Part of a small language model's weights.
Architecture: RMSNorm before each block, no biases in attention or MLP, untied embeddings.
Training: a variant of Muon for these matrices, 173M tokens, 10535 steps.
MLP neurons of a small language model. Each row is named by its layer, matrix (down: output weights) and neuron, and shows model dimensions 0-191. Each number is 128 + 32 x the weight over its row's rms, rounded and kept within 0 to 255. Numbers have three digits each. A neuron's up and down rows have the sign that makes its largest values positive.
A block is one neuron, or neurons of one layer that tend to fire together. Before each block is what it responds to, as a language model described it from the Wikipedia text at the highest values.

Word-internal pieces after a split word's opening, like "ive" in legislative, "ver" in Government, "ess" in goddess; also blank lines before headings.
L2.down58:112099103108141144116114103132203162158131064142127128149153133116120066118156145126152054066076074112150175129073095123173078108107128127118111171073153156101172138127116136112139060133138129100108127176052110145091074177137163133109163181148168140102151095083128140114095151105137149162168116169140119129074173130185187079144168143128091148152132151105076116096122112133141162181139140116125096063155119123126084116104123091111116109138070173138059165099095106143124140124142130155123099084101078113133152092036175086157102076099126159110143129105119147128130149046095146062
L2.down119:135050170095183158093149134126081150100123166113093122188089168105180106160144092121096082130137138103100097123156105125129130109136168141181100129125130166125144100190109093095117125109155109128105137135079165104133139124114124192162137131178110108148109104152169094152138105179152102119101120218182102135076146136109045093116160111116129104083122155105146113180121179047213158136166162096055079116151130093065104075187190158067116042111154127146180149143124129080134134139106150121145090111142166169159080126115128104149150096143110097119139095126116117144136135112149147154
L2.down143:144123117161099119094120101120145144168160158176099125153133152158125093138145160118140161145138103117067135123150090125148103155116141137091092118085191042129181140096188127092214107150132088076144072086049165128078088154186143179161112166146167120141130139124105132097156099149175137128136159123116191136116122101109126158135096113065178124161088144081116157168115120199182091120096119158112123103120140172114092078178153126062093162076140104105147135146106110108113139153127064130163143185132116072138077123166153182166077148095144130154096095136138053138159104121094094090
L2.down173:142057142155139114123152095109048150194140124154128184110114144085153164133078123132136106125131115100138154136187162124183150091123075109156103098156185150166088099143183116144098155167103113155073154083168130160118125112142111118099127093193083117163075118116081142187172224076154122122132153126133122130100152078157157086151139096103147126146127133064137128127108119174128124172137169054070117105105139111107099124061116112196129156208125189161095136128092165130166152090101109111130159143108129129124096124100192093192138076104112096125128126137167127084141108142174092123
L2.down518:123184123132144142077167111151142118131164103134108167170129127085123154129103100114150131122136118115145059133196140099077166128116103164219154184130138142113115135091162161216154081131135192116097163111130077104113144123134151155126153088130110089066174154132135128141145123182105149141104125172121154112103114130105069165134095122194105214066092147152126084154106212143159133096139150120102178135156078115175092142082109137192155132152135069153099099142162156076124158106092121153100149141133156106104072127217115165123128177127125102158143098159158093145103126127154203119
L2.down714:053154123176076129149109151175128165118113143089134158146103114099155104166118106125138134127143144089115177161057194088088107107083117201100124165121109085142084125115170117131082155130061090143102125090125116095118106099082115120137134130181117137127105153115139118185167090094136121150126138133091158187169118076163201136158151159140139122198076067121130067089121119115159107099171115136089094128091152160156148154124113101096089128132091098158200079107141162174135137149132118148101139070127106134158170179159176140138137144138071148086123114087149214136116131072042131152
L2.down736:133146149142126127217112127088133119115140197077153167174099085105105142129143132137124139114110094140093103140148116111100092106125170172147175113153113137109125113049165121102117104195123135151102065156147105145176087084136156139039142124147090062139126105167167153124113134103181154137132170113143165141124119108172156085147104182196124057217155121148150136123139182150157119087154120095110157142133158150117150107163099142122132199102185070191157075139139108142134195134105159134158088124173125174118084134177120133120141109106177107115135099144190122043151117152142142096
L2.down982:194154164064140089133081178172137081140129099173115149182218141158141096066207139143142117085120108105163133098088125132127190144133106101150175165161199105183102148078128123104122159092127111140138156048146065065117113115109160143129154110177149177064117127093108163152085110108163111121108116143139114116094115119103127087129135116108059090122124094142099164117061194137082141091121160108133153120159109133156137079105131165148130082146118151112136182173142106104159131069095096106111188144170090099149103156087090166111086097131121127140138118090148157101160155159096102143

Fires on "and", commas and "but" that end one clause and start the next, e.g. "was arrested, and", "in the region,", "b-ut".
L7.down232:087168108070149097107133107197144203112117116115228095202097118104210162161077136163093087141147155124095135108100137137112130116142148129143054105142121166137185109167128167119129156112115149104108136170117174109148133095156161125135148088150124130139122149197197116124097169183096161132127178083122069056177174162146106093112170135122106118118139114179099117132094148164134083144085169124153157093102100139098117149109135077111161117124144108126115112121169116162110172105124168163130105124160100161162161101187171148122068138097041128171128148087116110120097131141171166083
L7.down350:130137098098110104128132120185127103098104164081121058192102136155151150148138122071134135097077174138131070153189087145065203169140121103155144123125132111109111113138105137144125094125089120111139120146118166171125127132096126180231127150148172126176170126127077122148128122095146092156089152126116118141116142086107168106119128117115157125110099105149121124140120117154161140164113234156104140133147178165222125142219162076118100148148175112087121161110130159207135081082047182131170152096097152109107152095156125157099085092129075137109091124152112144136120163110085113165
L7.down564:166116155163162111128125143118051109086117098064174095165156119066133195114066106097170169103092139107151096170162090176152129115097069112132124096104145143144145136090098143119122146111143145085144136186132139163151113122145065167189125139060119129149118099127167107145157122136090115150194089132146127086106104155144208087079151132116150138127151171123152103151138129108115062113151153216133138149086155174111090074193078101140117119170171080168078119083106099089077196112107131156111146104121151115178135084179088111163105134091127126125126127168132105130187155126112081110
L7.down1005:103135091162078129139109108124084033129131137112126126127137113131230175123102133137179099143127217143132141156075098130099160112111103146175141105142142129120139132065138143182157126106112123138106167147149137174153131108095147125148102122173131154149069155141120081078112178130104174098147125169123102143077126171145169129096123042084098181107185149117112124168039174127106089125192103131135089121123163180090105087095144146102110095143139113156123104160161110129149161089120129163086060153134091164097145084178158183141140151099088199169133134155143121165141078132117078131

Closing pipe of table header separator rows (|---|---|), plus === heading closers and newlines ending paragraphs or headings; weakly, mid-word pieces of names.
L2.down43:140154159109117155130167113150124115129147187124156121147094099168141064116160123125105201124139168095162158134101211150169169108101122071080109158138129132116096141069128113152144116164148122095163099183155101147144033147145118132113089099185091141132171164107171129135118075083119113090110130089134133166116099138131105207116137130151145187116162169145129145125175158089128111063136152203072119066086147187153148118087114198097151120135136105116143141135189134144112134106161136133095177126069180086131189156108136122107112099146063144159174107086138097093166126106107109193
L2.down98:159085075136103191151114160101107131158154104079163118137079121093096136131177139107112083090092127097122096186174108162153146068144098113101152178112075126129087157155144031135124111142079139155141153149115118144152146179095049147084126124093098162157108122121183114183057136145111131066141091150140095119112134147136161194082141085162085146191154060124099097111114132129101151142111124115089142091060129127183110107150163179113110149140162129142144128196114164147116129085103122127069111141079187096166121145094183171116118118087132129094150147081116178098082126120155094146
L2.down132:085117106123154110150130133128090121093106170079119113095155122102093145124133197087110091070145119131142126152118111077099122120145192079073131122111126183119050085123126166150133090152172091186117148125182181082149056136122074099094119115130101140058218085144112160155107112144170126118138140108189144104155132141114123194103185088075136129101206204130084082142193150113124118181148140132097122132064144138170065133147115160159130141127112170145102183106110159163149158100117088105152073096146191137142155141157122094116125115130094134120133115121133165171088146160132123104
L2.down370:097193104110069107178101157120108070113119108111083137177138133127099183142105125102151116137063139144122129100222102186130155108193133131160182080119127120103171113104112096110166150119139130111146105190114155161102138088190118188130078140126125120116202121163142166148111104108098107145085118115113139098132105156144174099156129111105153099151186139090105168132086174129122174139107154145120171107159142190205109152121103144138117120134133122110207189088129175130111093115063137168110110145134107188071094188078097078112125100134084179159138167135134153167075141170120110160
L2.down722:108176094121105131148107111107147125122175135094060086136165103109157116135121095113133133071127099153116132135093117153160126134123129152176127141140132169058138128130170099099075132102057131122095196112108206129147076102111135203110095161128160182169120126182142090181167056093178145174099126099140121121133125060110153174108109120099156131117104209122117158118148154137127108094193070127131150156130140098174131060075128158179064164124122156131126158161135086150117124066142131136136161165122135197161156156109210138139094083129144130143143087163148115113126157100102051157
L2.down807:170128118143119136152179128118144151103105132100059151109217183117150162102166103115137085166134171149109095159145148129159127189079140123107122147161191089126228082168160126131145115129121101184134158110041107113125160086114116095131121091111123177132137129146127128165135144095154132170136134142176165151084100139083176130099129098170051206091086112119123154134114096128165111119158101155166109181139141144114142091181154100134079085182128120132087137135181163117153146167108091116146150133123124168141189148128128044107094164122112190164085124142136093086161180092139182126
L2.down890:082118077117145121132142082095133104119201171124131142129198171127149147156120139138123118124106144156168133138097122165158110064149128180143098172134116119121148119085084131119180086116137132165158157087168155082091109114131149137136135113139092129131116197240134121102129087106102123175134186165175133102105100133161082110160156131063159094150134070050092153154193144147097147095125081058094090165064107096116087132119101153108149137145157157127107173139133117126167169148140086138147161129126063096176195146094155166120134094162140103177162155158113209087133143141090137133
L2.down973:100145106117151180147153154140094073075132117167147095198147164150119120170128093147091126084140098105141119136132095085121154162151129117092165159082072115074117149135092094154149159108131176084190161161124112106151156122130148132058147087119077146134080158105131139126134099068179130101106087181110144140174162140181097150090114129084100129160091107146090100140131158139128056105073161130114156136123070150163087129175184165095127188088198169132169082223195138116090159151166147144136088178156137137118120123172145098129170087132132132141124108088165142070130098140132089154

Line break right after an article-title heading such as "= Grant Kirkhope =", and closing ==/=== of section headings; weaker on "be" after would/to.
L7.down3:128147107105137124132049140134076205099132112079150097150118085074183099094148108149127117100174106168082071111204166063088121126137149126104109078100108086132152113172099115088132132132110074080058157108104162103080128133139160090144191171144147147133092131145135111099162103115097073111145135149086121129187137117142194122113184055127140103082061138107091165111134149129143126061147111070139139155165164205195139122118158116135169125115082146137146158130152137152085129127168100124084120136102093079143122123144088094209100144142146166155123154148145119131139128145073091131
L7.down53:156137119078117101138136127126123086151140161103166096076153091112064106094068121129071146172126039097168112175145131153140184122150079078065153154176111126151053214096160098155164125143141143142155111153153146112080124194094110134123125191104124106155108111163104114142140143159128126130105101123177162097136138147149104141126151095038109116077165129127103110102117164155155157115129080174115162163114115173141113177110102095124154080126174109092092122151131142177182160118157082134160151127142147135179135071187104070098157131099146130090133098099183090148184142117067169130
L7.down162:136130141085114153103150121151129154153057144100127147067128145081098126149159126161141162090125102112162123115119230077071144103050143134130145089125120110092093139070148139111109052131101138083149102179053078147109173137147135083141170129085121074090120148121140104147106067077093142085075078132166157160178135117146103164168112177106140075075089146167107159121104113125181137137132151135078165060146121133120138139150158135195141150135112164110103142132137158193108189112103134126073069115112154112145124176161062118131134094157122125142128074084163146143157166135101146155
L7.down1013:141160137209113167167073152185167107143112128049147110127124103135135144127114105168158058097120108097099152148084194120134148135134137148078153117192081128118156122124087110076089098108056097099206150120133084111123103201124158095143104123150185155118202147217128181099144113125125156128140169155111073113136132119115137088058111113161117131075122097157150092107140157156131133136147158138155170120152111160140117163122109135189112217099154122121153130124148085111137132123125115142090186112121054154173160125210138107161152068169107110127110106163102112125130122133118119170

Closing markers that end a line-level label: the trailing =, ==, === of wiki headings and the colon after infobox field names like Running time:, Clade:.
L8.down532:146100130115069077095122093108143066040178131146138110159095146067168069066047124117130103152124110081085117081112147127138128181084104104110190101090118118176125154118132126120132170170184107106098115164144139161081172066114205133137100170151125123157100116120124078080118113162092161189124162153131150154135120135125126182116135133112107127129095098099098102175124191160161193095074148144129121155127132136145175079117074135103151139102097137110100145150089114079141146102120165104135091131130130131131178132207127087161099071111086126121111161155144179142168117181081127083
L8.down875:105122126104088078198131099164114129134158088102112118117160157110131128068126113150118165073138159119111171098079113111215161121130133111095076172119103145195168166115204120091130097115160150166087126150174170085114134083164143126117121117140144103094173116124169101159156145107092097128137083082094138124167083158122096159101183085068120170119098107099096091159091101132103131130092177122147182150091213162153145174113195145095122143116046138113125154119114167113130107082136059165124137117085120117096104101149119084124117141074182162069101158121140115134185180122166119146

Final piece of common words split into fragments, like the+y, h+as, h+ad, hav+e, wou+ld, and -ly adverb endings.
L8.down315:130168098116121129143065126122121159127092165066041094174122099138136135140159098149142124153171086154148130173122157082111132128138176136172143104114210148154129077140127038132159118180131143132119130111193086115158108171140136074111130136097138099115126133191156112170144146146094153147072109096131148180142096196178159127135141107136158095141151147092098137081063117090102100106177091147151110105107121107125139127139136114106101190090172173132177137099112122130068158085076082118102160157099156147127165141149160101071185128126156104099087128131141105161085108151128041039
L8.down655:113170146079140148145120182088144139170128122115158097086115147105076150132187165105146141162123136147110172090106123121078116137062160079069112153149120123112141119127090090113182176043142133126103079160096132126114119101102058119200135131142126092140097138109100092131139140086169165154118084109134111172125127128147160083085093147133154145103164125136083189144134145057080158153147172146109172081111144154000126161182126056115135102165174135102129107112088100153135113120095138111179115109146143114131167093153132071130107137079131112169092119164059125133115198132113142133

Colons after infobox field names (Status:, Organization:), table pipes and heading equals signs, plus mid-word pieces like "ver" in governor/government.
L7.down221:137164122087080077146156091155085084116198158132147151129050095095201054138129072166127180087148129166130163164159104110129098139094104146118126133115112100140137155151111128178152144151100159101079136108066069126147124157164148143134090128153131094129103098126087114115116121103107125163145120149157112148148089096069126095140096143139102138160101104123090119187156120116079123067092159114126135150105147098091140140167033173120136111088123128090106106160148069120138168091092091138143167154117151173216153151069178109047140139101094162113082129160064079144123110163117082107
L7.down472:113137091101046131119103126071106098155107126133133175106069129115141153158132080106110152116179082156117140079155147097128152057097108121096134141078126076079133125101182134167094124127131146155166139073126106106151117156148128110126053133116194203200131134131130183103139107137129144109103142126104112036136153133204100088091040146101081150147081107112204095105138148181128131109172165124103139132099129111121108121117121125132094086078147129137092132131044140149161143087130132082079170107135135161146124132160169142090191132125119182119111131112204128115083159112093108109
L7.down587:143121056074127095156163101085133129139110122123177105097121223136138122194126087151090095152141091114107099089132131115120121094188113061156193129188119103127093143177192160182149147139124180157140121130110174106155136120071099086120131132122111125144117173154070127140152091079157107117094106123076100136128165083130106143110097111064097143162148129143070159071149106074146166158164135104138188121128092134116111187106178142158157122052132134116152134146146145151100155134093069111097187118117090125166140141194156164096117136146165093062089128103175102107125135106061134102
L7.down988:125107086053124104168104128103196084169141155188171147158101093143196132133108103121093143099117109097132142144130172099191122089074177165122094079139077147095116125144117141159176148085138179158165089142137129144147062150149132070201094052111121145143131155152170129116115110177130156155141161105165114149092184152113062113124150101097122113113083190099139158105131159133164134107122112131172132135120124146091142195148179133110207120077171102132091101100147109112136130100081121113114102160153104164164096105109172163171130134071089141177108127134123192078166091132122071106

The verb right after existential "there" (there were, there was, there is), and more weakly mid-word pieces like h|ad, cou|ld, c|od|e.
L7.down29:159164146044172153093072131127131124149117105129131120138150074109108124152082135155127094131140164183086139147174148092156116105106124117208140101092137174125182170112088203132100103122116156143145132119162163163117128110115148179114084132080080138100068095113141144136116137128098139089110131100111102075111083134135082126111095159129154122147110147146084150123152161129107100152079079094118143146106163165109121130143119055127166154093077124154140096187130175072120073166206162105082127199084070154094159072099176178159156135126168145165120134083089109152120133172201126076
L7.down295:138091130131134090105081115136077181112141172116115130130178155126106158100122141126051099105054139142080157090068106129116100128107100171162130135150137144199171135140171152040168140159110161116120162109170134117192070143173098119117162124080105137163114198157079130151106128121133162131108098074196118133156103108165109195145129123148196116179145101127166129143120082100119190140183121101181170166079125125159156101126134176165113122158125158098112129092065125121109100186162077098118122148170104074105164100118104140121183095141117168127165113066122130147075107108163132104
L7.down533:110136142135104112130113176143135110092162104156094085110122119148126168139092155079075163070131092141207147148070187132122113074074111157178116115174143133203111152147085090142049133136182138177128195102110191148135120188163132092130084087081163080116077121134099120145123052118133159117145130115138162165144195138101112125102142139083132157138074149162146134138164152109145144128133164140122083189112112115136126076096155050140098085183157128114123101131075168141135130123142095055133150162157151136123143121125173135120136053115113160103116143132092203135159112112183097111
L7.down878:089159130150098099156097171121115098192089127099098166073129089144109146182138108107085098119128111130122102130158106128100112113108157141169068129061078077085157194085070164097158094136078183132104070117140145113154130089133155135147130162124140140218098117149117154172208136142093132142087085165154117091101151099166115179084124146107103139154102149135136132099127053120118146093120149111211163138178135200121115123110139104117172178073126098114156094141109139097125127157154102116141130110106114082129097139105096152057078119116115067122155137109071054082120085160142093123

Second piece of a word split after a one- or two-letter start, mostly has/had after h, also It and Top, Town, won.
L2.down395:094102126168129161150150159112130128114157094075113104146170102092146115146152154121082141132105194120137113101185197143081067126136156115051114093060097096138136168114134130099157163138138115114126120132173110133104114104128064162162165089117115110134135134164105122167128123061135152180094190137030130114158094130197161125081116152012134128151095057126114095110123162102069161111112150154150139136147144129104100126135112123100187086105109101136145174109124123121124127121160150093188180076160075052137152130159086098137174099161119155148118143100153115087133157083150089100
L2.down521:112085147134181142148141124093157196099117198093144121120081107132100156120083116135093186122115117072095121140155159205094115095071161088129134163099076074097198156097129131158117104175163122090095093069207143160131097103196122162101097113117121184148110131154139154151107095141141161147094093117202114143069152123143088101103136142124133137128132135081093136106108178067079133066113105086105157096102145073161149118134070046120112098115137105160124085125120132187067150095131126142149112156143171136156146108159154135098066117173104159133129109100133097104123083113116134073
L2.down675:153115113086162177096079139125152132132122135149097069140171132130126132135205145146132120150175176084165157142101082101101165120148111083130164117159148077099129155139114139104120122107148115133141116113195161084159112122111067111176106081119120126130124149121101183152118159081172121107127122018142108111084146135091123135100104159106155101145126191098165131195148142163095207155070139127120199167094053111126111119149105139113087116155127109095077178038081119102114080118138130177158106125142136160070153133141173121100179101098105173120153108167075149100142151120051136144
L2.down840:131163126136106138133127145098165055093087095115123112094125124109121100103158118088152156138107181189173111128173180097073150140155198109081121145137170076158255130158084139183154136099157144188126132168150185123162136104130053166220158113124112196157110193184103132167125126100126133104112128128120163160078130163154110129122122139109188086169097128126091138106165107167057088077105148145158133163098126122082148096148127135128085116162181125117111147184137158104127120160172101125148163089140124138165144152075126144140161134143114165153120164142123095118102124123104146079
L2.down855:121082135116106119111113165135106127153086114093106145031146112112137110187157171103189110109119151122081148125108144127080120156075210121108159164084088090072145166160111178100130168145114147077091127120162118177105087116116060092208109074147088124142142073147149158138084142116077150146110131111157128137135129128190063127136149107171127099119135096135114154136077167162096147138136155146161108163129112105158048166154108133068146112141144117126099112162154096122156193120092138085150146109114095121091163221100094108086160112156078179140107136099081070158107166126097146118
L2.down879:153115081193126140162077132129133144152173107131133101089112121120160107153133161067144153055166098121135185106126125175130097119165114143102109121103106131073128128077152149077130157105151150138142109149128099144140178137133109197068099081098127169173180137173126116121096083073091130115136110115121107137145093126166066108137151121161177083152131090067101136048134084088126102215092105117150095066141115161159170116118162117136098126133118093100086134105161156137194126149135122092142089127082078127164186198091116141081095172085131146118085129187129071142158137135167064099
L2.down893:110158133112117090135104101097123141095096104122133136128137131096178078113128110104104153099119057116171163067154096143140150163181202109044157087100163181145203154119144137060184178081101098066083120191140082134125158096107114138130139087130115135122131187172181162137106105128155125070147143088146138125075080109112143147158107199175127114140108084131133188130154069149160122133137142106112153065138152147113128144092116145120113127132075108129108118137145100131147071104100114111145134187099103108175122170069123116080108155137115162200157161150043102149114124121110094075
L2.down962:158121148122016127138125122132143124101154116081129126085073112162176097137188128110100117108124168125128149097148125085097123087097227126144061130103067116143107121135163146156113104093179151093124130133189154171104105120136112149135150084117136130085102176112133028141133146086145120168148126102181099142120128140126100124130177149059170105115112114123152114139133141172188149108106219176154159116077133089128136085140101116153126055161116127054067132064095079171116129106149157137155204133101082107107088140120110177130115156136119152116106113158144089158156157117149096108

Possessive pronouns after a verb (built his, taking his, their), and middle fragments of split common words like go-ver-nment, Cent-r-al, gr-ou-p.
L8.down275:140159151120123213105115050114106156136104165146170140131137155171157104163133125157082192156095150166112129124136172153153115129161129096079121101102118043147167055153139179171193123112127068151146131122140062116139108180099118171139117173133159218127115142146123100141088092107136151128161139140158083156116117161126188117136120129104148158091118122138079102122112121119145157110141186131145193129156120152158127111064122197098144157129162073109094093227121077141134166110147110090169136145157192115099108123106098115186125143114084105201099106136160099127119107106106077122
L8.down386:136172137106061163160170076159130112135150097182150103163162145128128151084113147201133123141132169212127110095115192181102088121154144195117187138173142157118158150086159146194128173169173155145101161132123151175137128109140063118130159118114116094111108097106099180118150166139142158124099156186129147150129071136106150133128135139132129127140102115124148081055125198115114116091136125165110100095132069161132115149091222129082094103110087161162116141123150157203149100118112093101130183108112109076065086120122170121125103136083154105177143144143158094165160102128093178083

Second word piece (often a vowel like e, es, h) right after a split-off capital initial, as in R-e-leased, W-h-ile, B-ac-kground.
L2.down397:124159110122160153087059131152155173101090170127118088095130177063098123178133144131097173140172126093118113128118036060129117099136142139120146148099119055103112119127123122105119064135174090174160100128136111149083158133120145120149146107119217149124101103136109085165145132148153094133123066154137203159123130137093043182131172121079116097120143108122140103109141154132140135126187122098138139145110113106165150154124182088201103114130141113139145187132163161101150150116141068100168169149146142215085127131098141084125124125130168120072168064162127155171143186060089134119
L2.down504:059116069146098085054096205131112102107209114096152094144126126130106097154073086127156130122128122099092134094148087086106137124073155159123104115133118141111131159181134181135129125114122101095120165105118174147120116116056099055136073124164120132110170125160114172149142126140085078143124129201146107115152146119086129188065107107161111123065200080107077172127138093137155158112195171106090127149127156106176132107100172094146073158124107146146162158094117083144133100168125149144131113107147175134058126158170129225107154154154125155153095145147115142158154113123130174140
L2.down542:118124142156142180105140139151118119196122117104154107148068125081152133125137121111075171147114049096144119134159091151171159111112163121114135119087110043130078096066123152151087145129116125047151141123178205114135093122109126096167139111145149122160134130219091114152074168139152123140143135125090098101122186103082057119144121116115145098161152102064177211136163146169194134168133203088138138125165154119169202077143102082080170173110145098110125114161148105146045145143103131098143173123165174147130100090140148138099138131143129126107138104172113121117108126111106101111
L2.down582:126129134123139127063150171105114157126162064071090158081119124122134132117139027151105176102110087158125178137129122156123162162133147120132164159118139060115082134044139120134053198135113186101167125133154170101157100129116139149103155105169190120187079153087129160134144098124162114120093033099080092157135151108089168087079162157079120132127179126104138097119119151148104187165096109132116149122142153111132123117137123127094112104169119154047059077120121106204138126089130097147147105145103092075139100110188148165123126151128117154095140131105089114172115131166152109167
L2.down629:103150110136171098157141133156128117112140068105087142168097119085159097101142143115118115171077074081104081144144112116117069100170122076145141161101081118127102148124119142076154135158136077110181139148116134129100127142127135169087125103122142167119126191133147151152070039127105097135155086137119134108128132182131149074101150121232144127144134098144089133136113142123146150100151218021138117139120149110252126099185116142132098123196141125170165143118130159149204137128155135106187101142150086157165141141146141120118123127128113102105156107117153171143110130078074110199
L2.down835:085173136119211077070076159165107145097141157130113063116124127042123126174131083137165146081112129076090079137158116123132105148159134193066077133141079123094095099129149157099145161140110140142084125125160087161125111141081139112113086103142122134098154122059098115150182121082129103137182135098107100141115120115099125158094144134186213131058150140147104136153133155138122083119156113178133135230151115133158127174166184116069109142183095137110078131097174144123130141139138085073145147165088109093104090105111187160097056133105119120131125149163122123091127152122127157104
L2.down936:116152120088129055101137165155108164125156162170096064118108194073118147122165118097135111145120074115154113157105174127125098114147136146096094179130090102129081101128133129114093126171102124108192155145155101108163141101145166094086112156099143147115140178123094126123133108133157149123121133151170120157127131125042121046074113149175202137092125158078091075156113140128076144158156111165114130198079194101141178114099178154190124094210133158102128124138150140125201081104119154079148156092193084119150159126191165142124158104130112117119153130128179138139105097099066110100
L2.down950:102070125111199173081118119111140111151127076131088104128160137108094117151105134152094146176085157070111051120167104113155150136163155094142178181154131072141133080113102133085154135123091164147128087123120132183162129144095165094244091045154151119120084117177147109124106042158150075157084140149105093140119168139100086146140095127170157114117079123155108153159117163108136110117128108087175143191146153140099141121143137185136168136138150107207142119121196151109154124119133142119146137120180134123172102096167151124116110209133078102145126073164119087140116104143086160129